From a checkpoint of a small transformer trained on Wikipedia.
Size: 19 layers, width 256, MLP 768 tanh GELU, vocabulary 8192.
Architecture: LayerNorm before each block, learned positions, biases, untied embeddings.
Training: 694M tokens, 10586 steps.
MLP neurons of a small language model. Each row is named by its layer, matrix (up: input weights) and neuron, and shows model dimensions 16-111. Each number is 500 + 50 x the weight over its row's rms, rounded and kept within 0 to 999. Numbers have three digits each.
A block is one neuron, or neurons of one layer that tend to fire together. After each block is what it responds to, as a language model described it from the Wikipedia text at the highest values.

L9.up360:553441549549491473498431469498526485487447460481540586575615500561401548395514453611406442508421400504491520463512495563511535519533531489566480510501527600515532443540523545463473435472472456433474500499501583591529562566586479476451487488415531531539555509455526541514502629363496519535
Description: "of" after "one" in "was one of the few/four" phrases, chart numbers like Hot 100 and Billboard 200, and mid-word fragments (comp-one-nts, reve-als).

L9.up312:526485473496585493491394503546430523483552538509526498444568439533469549491497582445489579433485513470544310409494444491530577453447592478469413431490490579530517584505503493411510458519468460475568553491497549455504445478545462435572553456482559568512477485491486546467638459581507401503
Description: Adjectives, numbers or word starts that open a descriptive noun phrase after the, with or have in architectural, heraldic or technical text, e.g. two bays, single-arm, north end.

L5.up281:476498418444456525505510457445444494493476467431523493544457547498582488496554513451475461455478517482403586483513492549465504463527409471364491462567518514563510579454568496389477508539481424601516628606519574454525389455419510399604573534456516605559503515523561521527501469592462474539
L5.up303:441528462537548427532464429469465413449485490521447630372486534567464469570570550429530575587471456426573518557572400530474465428588502511442492537539488524548479552452545537502525443485543509509516456531549426466520465487503491531558469576506452557509461478543457566462590439508464524539
L5.up434:530502547437491585453545534546432519520436545507568595538513568538397508439513513500437498499473504444409524556534472592547417526421539534450528411526456488489512498521478535477430498499525509577468466499496537553573452533420477539483519543427485492453505542563474536562576549521405569520
L5.up447:460532396484526509364467579464527458552528444455450452445505496471508507457461453474516495480494437524555550418537531515502530454576609521450571488487441571544471508492570434486565466577424561576512543452462551515579507484500425512444500457570470567482576572479521472454530418602476508490
L5.up458:633508509475513560525484578448438536473436455512426558573497594490582507494572463541472435452480475480447526569503518593520530474495492495486503565569522467496381471505464486479582497503482496609583430537484524429514459472516522483440475514592432503481518568494494515525540482479444481513
L5.up566:543480446497439417474460438461592535456500478534543530522536509487566544501596440472491527464549465558498542601528522417504490393508514561398534522509522512504452516445503480509554489658480532639487496487551513550537422484457470519522431455426501489504580486553496516479564450449417480478
L5.up717:517511435535505570482517470478474483618494502514442526509479584600537620381565504465470501525497521562518400488546497574431464451579458479558486453482501569583509464554513544535507543458484502477475451593597494432534497534461441525425539499495559451495519580563488513513600490532534596595
L5.up720:476515510439469496528460477483492452551568509553445544601544508524447634407482415505523464594427474437465492524563416407512420488454469497499499567458468437509473455423557491411500485458453436554515583485558505520536517505394497391531511521557488600538512499517406415557533422535537487579
Description: Words stating a person's achievements in biographies, mostly sports careers, such as debut, appearance, scored, runs, assist, never, appeared.

L5.up14:509585448579611512536517483478503481422582541514429529548532546597494597446476463426505527474512454578531517505428499481569448417469507446407524509458524508486561432379456513523453443485477581560508518443473546493569518484504502415501505431594507525563579467556502502567551524468612540517
L5.up119:495465475534503511401488457486532502489592587534504573498474525544574560519430501449546550428470466531592541573474560455446505488455446603460590399517489530465532440468462488514499496477452501509559451507452436571591466452418573488551536614529529554524532385522400476532493492467502471481
L5.up201:458580424563496578535419498448445556540570520522514482536572518512561621459605491419576461461537522404456535518528501530519576537413408391430482486527490476513453512494578577521424593518513564440481489597577538543531489492461513416419545412529517497442521527557532478559457537427538489502
L5.up326:462458528481509546566507498386490555462590509562539476602572505501585516528435574526455468593487558427428513452455569431449579489481514558476522467536568556461414443543447502502534457533466565451442474529502493523531516465479595436531519453409520438533508422596526484570484493427474422547
L5.up353:576403452564556491442518569461510516471504478451490489560540493442483452497477477432446532454520493545399566591513568505496474476510509437486507542572583477496486391482514455521522462467518577518530490496502539451540503454505555438540484501464525483496529607401516582552501483468457482542
L5.up357:452439522529514433392517521411471531493530521529438497398583501487458510626588489385498513476521545581474557535497448521585538459463432384498507489412519469569490575579564569515515546498507517480569467383505576516529573485508456454577546517451489576410547589559577498536481517557517501465
L5.up651:466581421570489485429537547573512506439570390428526503484551572539407527462514547572513525478510492483530509535538525463467502519606470476561514544529488481386520370529552454452565542479495505463476521522473577487410453431424429538430435429485515543542545483546593495576494538549497590523
L5.up679:523511429477530510610478552423499571482509485477596460454468477368487494457503527439579419493591503519469555547493440615477538478523558450525487476518515433461419460458420498533448466454454476487459530446556477482476566498419548567457538527461528488513444479511433538556533389572617602490
Description: Opening pipe of a new table row after a line break, in track listings, charts and sports results, plus some music-infobox words like Record(ing), by, jazz.

L9.up693:468467449412505475418531454509446547568469540553502452484458479553523587465555604442555491444527512436464544428562518572507494475565480533473503482414487503505553498458495594511508402506497470415502470507485542571480464496537504594486423653635527482450556518482441477506552450416487513581
Description: Short word pieces inside longer words, after a first fragment and before the rest, e.g. conc-ur-rent, ad-op-tive, Cont-em-porary; also years after "In" or "On … ".

L13.up74:530505559549493429440447425445535502483506538381505485462537533511496467537476511570430491490452510482513551530507384494509552456495442397476444504469397602531510396578428510523465529545560475518466427556513514447498547568509496550446367471464424621533553495496484474535494479429436490517
L13.up215:475496416574462442557523519539533508510499446406512584519514508440542453532468494529516562503581439504510465487460473489445489502542466475388572485540598559512520460533428489511599493594399494483459515594498575554480526453487466464500518434360500605536503531590475480451580403476477528486
L13.up216:499560509528448444573499499440507480477548515422504466464488465465470501504466526496608539468528521455573557446544510521441521453460492567477471429439556540524518410502499480593539464469499423559492520588506506547508524492516546459508418637501527570500451482409534506531526450520524404573
L13.up258:541537465432532439483549492584326540504530507428519500510561507455496529568500504543547447504420444519500439600454546507494509433518470475483618505514546590513459603442509529403368493468575500489510473485603536498578505459508493418468492506521490488558587527525458487501444423482480501438
L13.up520:582595560505469448466578437502518610464505504456617567581515543488529407529507401501499599419540565520526509431440481441531503538519503549342486482540554566532503453483449444507580560518432504490548544519481469452433561464428437501419532459514491529511442449485450546482465465466547511486
L13.up688:384555502539514480558483429498483486488501596541516524486439482442557471478525572546511506417564547389566496496519474456484524526507597513469498481517554549510551419499526522472513475558442518455439464514447590407553435497534393564527469485480503495441398532456505480470515519471405409515
L13.up733:439501520544521472584438460470495444439464506448550552451518581525510495450479556501539413483546518480509492525423533519445458550448409501516582469516509513527521499486524517532425532489547391564415560556459467486525455506505496493409387466410530515519520500463508509481544515478375518514
L13.up761:582497562520428525453552454451513433443515441420489494594504458535549465535498490466565467450481502487589479514532566418592498559641558494418493426498530458612350550507487484580397514466439550571456584525504547385487532559507428537478538513522460508537541519486415437587452523486454543467
Description: Mostly "the" right after "one of", "named it" or "was perhaps", where a superlative or rank word comes next: "one of the longest", "the worst film", "the first".

L13.up3:411481474477472520510565587467503524461468495555523495466488470530412521528511479464491456356434482530558545510434534474480528497549560459526567500516518480488499575462518522525447415556472470461541527503540522661569553535545525501516512550584483475601468463510551585494473487427416463501
L13.up117:522539496559384473407510462443535583447517559427537529483541437486457501482426435448477499530530537420557473546409444510563481414555538396539533500550517495515512492576553375559468464383512502522569551547515611562467475395470505537561559535514530523465520535555429517515520513347475455449
L13.up161:583529532402551473484483469443490577503572589482533509584554582443544408432483529563500485586444510482478504507539537508518536493481451460548493595503451588527534474506439512478477529384476426433574467504563501512497526452456508520475537480496467532507466434443497564480499570506446402500
L13.up253:533487510448583410493552487415487532551473560525548494485509497515507542499484549449492522556505484453634518519467431467450575516487595445523465539551491496551496529499542385499524452442511551420439449604561547471693417504463481491450531397564454555470578468539600404492439522482549506508
L13.up464:430570468534391473388472532521492537497507428570547439458595499495588540502442528469411608418569582613522428429531544452458574469443532540488435453468435556520558471630541460526457531483483452526561549614476544464499432520460540417556502462582434497532546502423539550523529456357514462567
L13.up490:524490407454446509475519530550546462506509483467497518456527555576539476404556521465475516518489512527433468565467539453483484497583447458483495437452497548481450369458502422504542429485522600551527536501511476515575501556555547547508477461429491517591519480496417418500501588451545441565
L13.up493:520483550505455511489448497546465476536490478437519527472451504448562525491461577497546554437499605605385499524476516494528598424453587451563494557600518463514446502563506471538521477511480490480503402451478615493531617496532525562611484480500509468529371545544437472542502472437480474531
L13.up702:504461412581489533484511542520472436428489436435492475557476513505365439455542616505431391393459478574512492531523495537421484489477397470597518479488466578522522478357508488563448565492568470469466562554539490519524462518503488368520469546517477567468477429523524443607491514482441471533
Description: Family-relation words after his or and in biographies (older brother, wife, mother, one of), plus line breaks ending markdown table rows.

L13.up103:507625493462510499556472506535556365430506617528426577528410470439551489500460463517577559603501530512544446429500572482451414516476498495509591439561485434539453459460500443543453493463441424543499492482542543451562529454465572485469473457534489471522487453554511488544478520487496445465
L13.up131:537472484400473485518443486574453497464536515432560542460458506544482468435453502535513482637564509560525418541533447511480562517498559527409435581537606513562536410453450493491488588480441461524421483476462483459442482543477479455524491510461565523456438468506562483606504613435446492432
L13.up199:601548471479458451514536480619423550456596417485471530539517565470510619486517554516608555532550500500549451483476449434559496495497454450506450439573509427427515467426466625509424463498461502461455506499504447475542585496464578496438475587515449388520501467503540487540499566462509572500
L13.up242:499540427431556513506480466433497523511465480529553556512549576442515518518452475477531561575465387450555498484542583436431548527471584507363500508481495501565517435420503488465432527409473512591452538450495472488593470498506549517476470551498533536514491496531467517487525472468482497506
L13.up254:423517470502510587520467429534516414563545492576518609513467556443568477553472444465465544484547499511463485587467475388471446491561493474433493536499609521574399542429484485508439404529456607394454496444561465448587602583382535476465543556592513555521523510522420611514499526546427443479
L13.up352:521502478459426539515452473543488555550440508442643459561477503556564499486437425540530493548599403461472525457479571450502551487500529504462478398521574470533497439616525469465454489497510507515431552473553438485531498567499450445578430554513535529522518547531555545444561642455486555580
L13.up481:602418587446487493473513412479542448432519466457533471446583474459486504491500452521514529465528598491505462480521324506471533479414525537449509608485467520476510532513558501426489431446570547486404509434508415478561614556492514432518528490546549492622557432466463537493504443549505608499
L13.up687:445477495507476532554419546599476485467487510512606528518581440527529599401519471481438472532504593536408489353484485479492552467411497465558509602518512540598485448399433499475551421427448477560530554493494487459482459489557474611553429598489573532535521471488519524536532534510484558532
Description: Tokens inside the header row of Wikipedia markdown tables, mostly column names and separator pipes, e.g. Time, Total, Pld, W, Votes.

L13.up121:473530527420502473445471531483506461535451418488540507476510457343562472511449520554372545514404420526591498536574494489440527552446417526494566562566491526482446475479480433558531485423561502429534568571530505543532572447526445461427500575486441501536534441491617400470596393501503517463
L13.up133:551600536465435549624515584568500438460506561554498415530507486556496559579483502466558578411442512505515479496508495477497605558526462467461492439514514531532403516563459429516499425429545512517536460508513560403502434496591444437489467451399470518527453504440502497538516506570495566457
L13.up228:453451450455468478461566471507515469471479505565519436521602550513503459504474512458524580538479482570414415534487408529441536530408572448537493421473408525603408523507519523660536500457445529597505562515513509469505574444455421561467576556437496565484440465505513433515487530456506527565
L13.up484:423449436487506610429560484522430502592489535581384495603432507478572500484489437404531545450486512487510534471562483588503516369473510506518493514417540522501546542486534562475432495546511594570572401474566543550500500461458440701507526510481560524530478439445488495460567405553546461476
L13.up531:560579444540594419498426509446477588545462489548484580465419386420456488535485520531634568526475530537537456408595513607518541485439523472521490487518478541510461519558518528557501451494487529432479497612549513420498575550431464379495488468413497446498518507490546556553509452398550459532
L13.up548:535518477483516473480474446483498439464523477504474388491427504448602475506493563543468521525423480517462472550505465477418511372513495504468562451486475509557453533562570502476514484557493447544399486478392449565488519500486388533432668474583437406455573553458541542490529593506482389443
L13.up584:509587504521467519561509471475634441546510500406467448579570475442529535508512471513543600578549427533576515502476466542580531481472533560477446501483506465496533475437481483586515493448479412470557459551619493567562592515542491578411542512497470582452478466485483475589478498481485553532
L13.up719:510545483398493562439482469495612513470560478581424471577406510552531537478414520485547526513505587550416450496521377502490469508543413526503526573499468542515447534544547547530588497491444565516507494457645546462534496455443552432538455485468464518504456490450557516344470474544529525459
Description: Tokens that continue a noun phrase after a number or adjective: noun pieces (storeys, bays, rubble, cigar) in building descriptions, plural s, "and" in second and final.

L9.up681:504529492523464506411584555396499461438436401511567511515473539527519546584483549382410492483429445490572510495534499596538427463489454566484555571604467597534616409481546399490396508542494538495474472571515448590481513522562568578495546543525517508477561506490496460596426475459507482498
Description: Quantity or degree words that open a descriptive phrase: of after numbers or percentages, most and biggest in superlatives, a after is, few or much.

L9.up619:502442350515556538499539489535435476459523505431624597530509489515482555535463580495568409586587467491587459462595447426431514491460540507490417509495566565541468431474417483514452559462590465546455470516474434532566462551406581526482449483530550492572566465381490469453498526497486493570
Description: Pipe or semicolon separators between column names in table header rows, especially sports standings (after "L" before "GF"), medal tables, and month headers.

L5.up190:614500495474389494429487500534402492579448506532573576472584595498460417447506426490409423467544496437509492536568526507477567500431472418553421413413499527505414467517492497428531535468468494546514465497515597422467529426507456503495468486536542450481533489488536505516533519400498472525
L5.up206:607438464502506445477537505493490545460433462485602509467426495513508439516470499452468441555573524580550486573581443582462517430577473485550568485495504437666518424586413555527560443483548546415490516498419603535420458459474574509449520445479528416481536471473380528605523501447534463505
L5.up411:426483476531483439463485506473470493590470486594474456541531574592575474475471519477438443513500451538420551524535559424364632488444521576452529513446469554665470444540533613515457439495509460457449506472471483526450462488460489442521548375486441526561542562488441526559546514544519448529
L5.up433:549603497509573461473519512488541501582554479505507544472543555540312544459518434572430490517567497537448444517527527548508592532554430467541567520511536544540400575458572457454439502451486478579434474519491465439533499501451458536576433438569538532484491394493488459489447480479517558456
L5.up505:476532550479552503525389384501533475533541473470443509533548493479472524495517492461474611453501510524373495492487442496457515415516593464557526454518454392480451486469478483506485490449450541379400494549485462487460470480453527480501544510508426480517557505486375594514527553502536543499
L5.up646:608559374392467540465606469526423497507508478457454555560489520497560509435537450552519446564498550429518499465517540450506463379447532476531537444475555496538512550515484505485450500496493462484530513511532466486447463478464484472439561478555533522536544526420493441553552503540435441555
L5.up681:495544478515435596495557528398534499491494479439464559560447569561549561515605449556462471564567507554428505510559493490555494464495542520486433528495506470466432529503448485400440473407422444475527461441516491452496519490530598437418551481548472457471593385590516581505537577459499447554
L5.up698:587525598433477585444511571535445466556456535571551476535492529474500554455462463514474510522454451503462472573528501590499561487528491524517559419550468568607465443486485472444497431460584520529497466556410547494533477540455508401536562408493510511543500435489415500580570492545491484526
Description: Fires on "born" and kinship nouns (son, father, mother, wife) in Wikipedia early-life sections, plus weaker hits on first word-pieces like int, inc, cons.

L13.up66:612550474539435454473557465533482407486537506437484463582544479493459420510467559520562479388539508564504511437525513566400537563493448443532529592455517500574452556440523515494457460465587595512510524499482465534485512496473478485493453492480535544497553509537562546569517483572479433517
L13.up224:486520486462582552443484583493468533408568562494453509507438508465530508548530451581551564475605474552427431486526460524449459469537558530479471458452442506525455455538538390460465543513468473528473511395477540444574490569494519502445569500383522440476412433524469488488529609545481544489
L13.up226:625524395583481441527508506593467510487564534520476501509560462532489411439529394471495574491428533609540542446529437511517447465443481476489549605473463501566482451438544460403517523436541562540536528520500503434509486449537470530476529635479463561463452480505453529415552590522497505502
L13.up377:558533466421640487471525555568464506485469536488451514539471477471412501508404458545435510421550478503500518517448513554521521562558528540493498424552470500476515427474482507609495499471461439641477564493476459515455501580476475576405460573509538499469517400540567439493536535500515453502
L13.up465:567472474463521406547466497438548483478582554430513512554463465555499523506500481571456512543538505450487640501577462494423620428522500504469578550477415500536446434381476450557521505455464448512470437491553560508503528500467515489498513508511457542580521550426407541524494462510418514464
L13.up549:497540499524503554465538533577488515448489602400594513422591522428529480527425486504481489449437509581460422560590452614552435529406386547502587427467532535529468509465515496462405448483523452556511485480464561425465572478477555545532510484546470460508453495554459560517479474594575549471
L13.up632:583485529468615462566466585501421462411485549457528554446528433431548518545607524513569423517483473494464526511573492552495563580510451508492524550488483430552465570507487504593521423497448583574497506460450482491509499464428474452502456498425466513546424572505478443506507533430495492486
L13.up734:525534651441556542443383478540513512485641521502482527543419460555480479522508554518497519557479520507531529534554416505513436581540526541429514426508480535503460482418527461566423454512507511430494500498452473433507507516482467463431420463462489427506481505509507551509514510503411616559
Description: Pipe characters inside Markdown table divider rows like |---|---|, after a header row of election, sports, or track-listing tables; weakly, mid-word pieces such as overs-ea-s.

L13.up245:495413511473466532464574520543457495485507566550493473459492500381525525614436522470403533403490526488450502501461506560503487531512480450462445519478472498483468467478573477550490563482533454556483466531456498516502507510474500557515355499495503437621483536514586432516527512491419459464
L13.up312:546519449471420541544552465538457473506505482439566484496522535496513334496479658502517438447459526427477426452562450472499533594414495520566484452511493509507481440406557553466552620477544521501473519471549533574531523477559519458508487418501408497457562547493483536521559541536475459527
L13.up344:395493516494532698588566521527537378386494592576516555383504630512434522528495473468508479542471399588515531478468471512489491485562523568530601474392467561555505494555500503487517454486514593459491532493502507468558495522465449383479501582464508468467498439538539476479525406481504549433
L13.up433:518471518489486489546532533597511533520463428464472470478537516544499492559493443479508442449481459510508411568494548503611567495513578505493543593528433465562503433492580465502547578549429467508466449477559456488512454485611551445444474486553516345394464518513588580556438503540439555500
L13.up446:518467476482549544658590515486503559469557539411430546570491465549447546437549478592539574444554464374531438488497539537447542433488453384527522543496496494529467433383457412523463555520514471504487506476462578607560466490529581413471537472552454420439540436559442448525451542451446548505
L13.up603:465536552438444435501453464457516509503513482536519615530539505461584542533527485542431491510457387444455403467545469415474487418465452609526560425507558504567510500544440598497650451556519431442449532540525487597520452485555614445554399495364530510563514455473512496552466460462489483545
L13.up682:473450493483508518569568556537480478524540559473487574527487522493483468440474462520497501484468474432515622540537533435568588499496521582499495461477455461558528528480431386413549448445523514434420486593511483588559427561521483424497514449510569472567534503476526452554532539541491517489
L13.up715:445512455515441521486495505393535495528445561487611522529529418460475579417573481493487541553466530494454548511507551446473566547565440476531557598415433472521527535483512442568360478511520432519493472482470505578458484471547566476488476440555488476537548419466536511489594525536458536563
Description: Digits closing a number, mostly after a decimal point or month/comma, as in climate-table values (67.1), years (October 1941), and frequencies (104.5).

L13.up64:570391528569497573521511550500459383488528474402577506434542482516452551620520489466488451520540469494488480514532430525435474577478570468508520557543459518480532494473436505526435536505569536520506553459523517490500576591478454519464407608570471482446588505501481512420542534506472452469
L13.up295:502531467462486401505538520624436541418512526480452487521442513385488635540515543579417502512498560481449514534493519521432466522526561523552476493466425466504494375536506487482592504503383507454564526574474474583482485486434533483441511521445428526464414508500447559429580552598514569545
L13.up323:601559496476429512485480582517519419383460567515552562573532492497557502504571457442514457579497403530569596500528487556480476477364530519503509538442497536472463470559414468582454485492499537453488515556530558510440544438444510563469460479464538423336536569461491575459459593488495456549
L13.up441:506525549479424440457507507375440452558417424428503499461604506485505410500573487481467526503522562536561436478457504489464472558483590427586522565432477577547555499561499468530386408341510549561524520429431458453485512424583523538557541560607482564472407529449420458500516484611589509501
L13.up448:473431453518532499486567574486537503412376466464547518384465540465468427445536476544457512447544431451472571411579537546526410555492504518504459460516421585505505481476466519467474488482663529476502514486528529481498517425486544572490547488498519587464491429509461503534506482470553511498
L13.up577:524503546449458564465527457472400486407476489495557510455515581477440563485572618528541496579500466549494480492470519551505525460539494493589576443459436485483537542444406541468467449487436517584453578550583551517427506418413518440530426488532433479535415401563490577376498520563532509532
L13.up625:566528455439507509477543530400453458501503510489418514476427528462515528460603524564535482442436440465482550533573495518443483503478453434530527500489528476545464462456489489485404524446500517530600508547526460493632519454549540457561439531637552531503527375445556572469562536482451414459
L13.up718:519464684336553479587475463444488432413530575470576517590474453482543580541493483553498617497544475545520471562521513515403459542501448506526431492487513453503534453589441529527473500384531517422499474485525533545467440455513562528544444465439482509595530454514476518526539576463473533480
Description: Apostrophes in contractions after pronouns (it's, she'll, they're), and inner word pieces after prefixes like rec-, cont-, partic- (recovered, recession, participants).

L5.up100:487510461525566470504493553513579539496497558394454604491505576567493505529491500464529515514523346506511474463477454436487521488517531502457560497492414533526530493390583452470459489452458484497557531540556530499534598490531502477510491416615442538520534524495357480524568560419503569476
L5.up131:547563513463522468489448600545455487486515521578413456431501503539345469467575472537409456492605484496568499596562575483635656423525472492546539519512482455501521456480487533448478552463523421530528444564674519531417548477570426493540533565495519477486431469532528521415476530403542519504
L5.up170:592531505488550516552505484559534531593523587500491539372449600481545497444478488467545479544493557451518481442589482474501495435489521533583561548402521466508448452423438468488473570491463486505450467414399432495516609492446516464519463468520466480476522570542492501499520522438509567580
L5.up171:427495410513491573558590509465520434455549449518467657509578497470401504496571504572522594546439513544522501517449529450534534475466552488493503464496527424530480463466487528547584568483525514473535485475543461413580549551423505532476463611553473510470599368436556501542537445509552482462
L5.up398:501433445564428492565460484384471442582606514524477512444477518512528573512503534489535517535564531486495506511486534503543488542466604535467431502467589420539493510472507458478437487542585504488457494403495564606483572556497495527524471539523522434443487479475476500437445481436516532478
L5.up460:558473573526473506469454471500556538599533553536378556396483593545459479519393563511548466417570431464597450478578474448459557469523538514524475460518515465524440423470519492463442534503551458524465497498461465540500524426556508375459525498617466504446566544476411516481565492430464584560
L5.up568:516588521464459445515527440584444548567514563567499637473476526581486440505440512496448452525445465530559520574497468426496453411495500498568475428425510526503541442439549545465484496461562483531516482565474585514527510544467573451523562480452488483574422556460491514504486505381508530557
L5.up627:571493499465576501607504416498403472466553468552500533529421492554506482534505517552539566446504503449533477464627490476538550503569464493540511417486554511520468424471608559485465419493478452414438475569464454457498523457567564397530554543478511596418562461514436544489468518458536576419
Description: Year numbers in dates, birth years, and lifespans, e.g. after in, born, or a month, as in born 1995 or June 10, 2018.

L5.up94:448559532552447494463582559469467500498446566551470491622466464499404459575438474547458466533577548505505497481499538560448485524597419433526391552550454462484511479525465444508508485451445493460508509568498481492500447592533506493639448464548485468496407557514567579462503503463428446582
L5.up106:469509403588553495472512584457544510508465362547424396410465547499549357560510509502546526487445506509544496615526536615413543354457494495517520483476451473552489442532500526480534394508509528614500534489401568391514569551498481452543590329584577500551476564450505537511543455526512442499
L5.up216:489520453542576484423499527483419545504526359457525541475532418479510513578421515509505560432525579504607405517540430478449486526561528494527474475460527491472595592562487558455493495516450406593569492569449603403513532534472564506561553436505513466431473534435520487448510527485485542494
L5.up267:380479407481596505446509559486425559552546469487487540459566483483513523490545628530626457470495488580491531483570451485504543436546501540471517563511451514446414444568506460406557548493560577533549448501519483392484506387470419455474566526579466624469473472499563486540515517587516498502
L5.up312:475532462543552509460508676521555488463546465475452516450429537432483436547391532527501549513466551478461466426613527472542576521522476589498544371515491468489564526489625456551507387456539496499604410513561526460442560435519490511515526434501477562485502591436504557471575456470505414474
L5.up332:624431499488478534483482517526522486455469574545430553416496505461486520502428444454496508479500469539573444470585488496544586501452382510582462544504443503553498522479544445544545510524455486550498489593516546454480496502584400476640520441494450596471481519535522552493489395496541528492
L5.up469:502547504484549543526411474533510596538532521568498619462506475409410507556470416505496525544484503503506492521523545609536442514522492431568527519463447492501373513547558557551465434483518456464440552586445569478484523568490536459533478419395561479397534441450500508475483476447418532564
L5.up703:445559513507550508500445447568435448482539478491563442430456502518606546502497456623578471516517510475441440425631550471559573527537526465437464480514493474446561535560437384505501402491489397595461513481480540458562535455471515513472530510480491526385511603472532559496511533508535611622
Description: First pieces of split words (s-ash, por-ch, ri-dge, Tech-nical), mostly in architecture and heritage-listing text, plus wiki heading "=", table pipes, and "#" in register numbers.

L5.up21:424553613410399500425537579526462464486483468538461511540470481521524472459485505554540490433497453440514491456517505541444552493548499495539508464498498485383547543474537466512452463503537521484518519592605467523513537432364536444483525504504514532493468481490569491492564547465639445468
L5.up93:462540491507413481532573454533548555489525441499492500426468542591513543430499410448552550514443433491481496533497516470473509542444441550475643501505476465516543545372530488564401494505463504501519491412584366566544449485487581492458544576564493538533582546551534516534512531497525455465
L5.up245:483408481430477640467523528516591535448378463507539538504471516574526529539457542516419506458532472532485537536534509404535485486475453502455507446451542451509513476411491551514469452444488435497454525410509524485532488507500547491502567491595542501542548487444514452513416559591484435416
L5.up265:540496459381406486489467496491487476521493384482537560475429501515461407465449589500552513534410505512390584445522629457469580507492427374480543433426516489540483487470449448426535524507526508509496387471569429391563542553505555510573474536540477589544493496528536537504462511485436482440
L5.up329:612480428370509537531442531438424442513476446543503576535520450541581546497608484540498472487446427564471488526536499494447555473601518519462466475535531536486449531597577413505513385501463543539440466603521478497524497425459485435469579537482409494481534428540516558646433520513408436441
L5.up581:409528409570484619478520455501459543484534554449583556454537484483533565480516552545392488456484437563527474499501500441557504515552530609483477510488408449530595466502489452482495459469407503452491522556537458485478489429537488510548529412481538427516499441476538496518508492506457559403
L5.up670:505537541526470473509514443539449538454508472473515488467489479497599556536457531429459507506475462538456476449541552510388548456538480573486480441470481507459428483539540484502402501481483531551482514557486517481578506432440612468374425430448527413495530431478597497446448525582449472662
L5.up766:562454477432458515565401545503458447463405447436457499502469396552519503533447482503480490510467421496491470487560478478577488490553546465462443518491499547521548576441426511433510471382502403537571520556532414486486488448402534478476550473548445505565498484542489518621448516474508501407
Description: Predictable words in formulaic Wikipedia text: census phrasing (living, housing, county), infobox fields (Preceded, Township), and sports-transaction wording (traded, contract).

L5.up165:474411528498494481446439505498435541448542514508502479531591440505400608529602465522616416610470429419564506511604480537494523501522488432533524496429458468573507515477439540474469568474511431488646478605555493528445481492456455485467463530471418497511496418515458539546509534500480468611
L5.up191:556509482495474521535618525440434533477546523507554435524444481446424550498447605526573510532539497479530535498494512574415456509548492546449485503525535409467503465533497517494518422510451595558442424507452493512452482501452473414432442514438541529449390561507484550487483504478542437495
L5.up317:543543428564489495514493437481542544535391492524541512525495470526550524455456459386502474484417527564508568531495430609552423486464466510484566577534478517501437494522414482528407514456577498467479436585503575434461575641527489420528468495478587515515628529464513500506502513487472499498
L5.up430:581440546567538522563592508590490488441422439470501500550445438429455528548491509531533504500503546419454516530581447596432478493525478561465484468527498540482496487481392456500476564415479588493509553542474516399503527467419518429525557525439470485575515594503492623511446581578463585527
L5.up476:413472572524509514481546540445396406388481526560480507460516468469451509461542487511469533430639527558494520425540491467646486522569563553603423545512471437452498509517390442505537503549478545478477551477455579486488486491435464493551474560486494532476463523508600566400500541584538600478
L5.up522:493512491525536493588542455471472533630527464428434575478502523497429514436545527557497482432512494421465388453503464511483553503477476557464545558469576428502503448566464491461496479641479549478539545570513534531489432539380493445506468511550534598570462506512474502570544447491532443560
L5.up537:539475446412620616512530525540503488536485459428467478478557497619532520534558537471563551562448559398441399495582463525445555613541447429452551482468502550512495536488478461497519476512443497475613538370509497480518482494402437514535528459408440464534439503486487468511524517480470535510
L5.up643:512514455458488424515535536562498598489548480461496514455475534357498548518511557499471478510493550555421566518487501611475456578507467507551502450547421511475490398473461541498633533527436499498513477513455492597522492545457502484430542542539495524487511452450398467437523569643533541527
Description: Apostrophes right after a noun or name, mostly possessive 's (Earth's, Vidler's, Mao's), plus French elisions like d'Art and l'Espérance.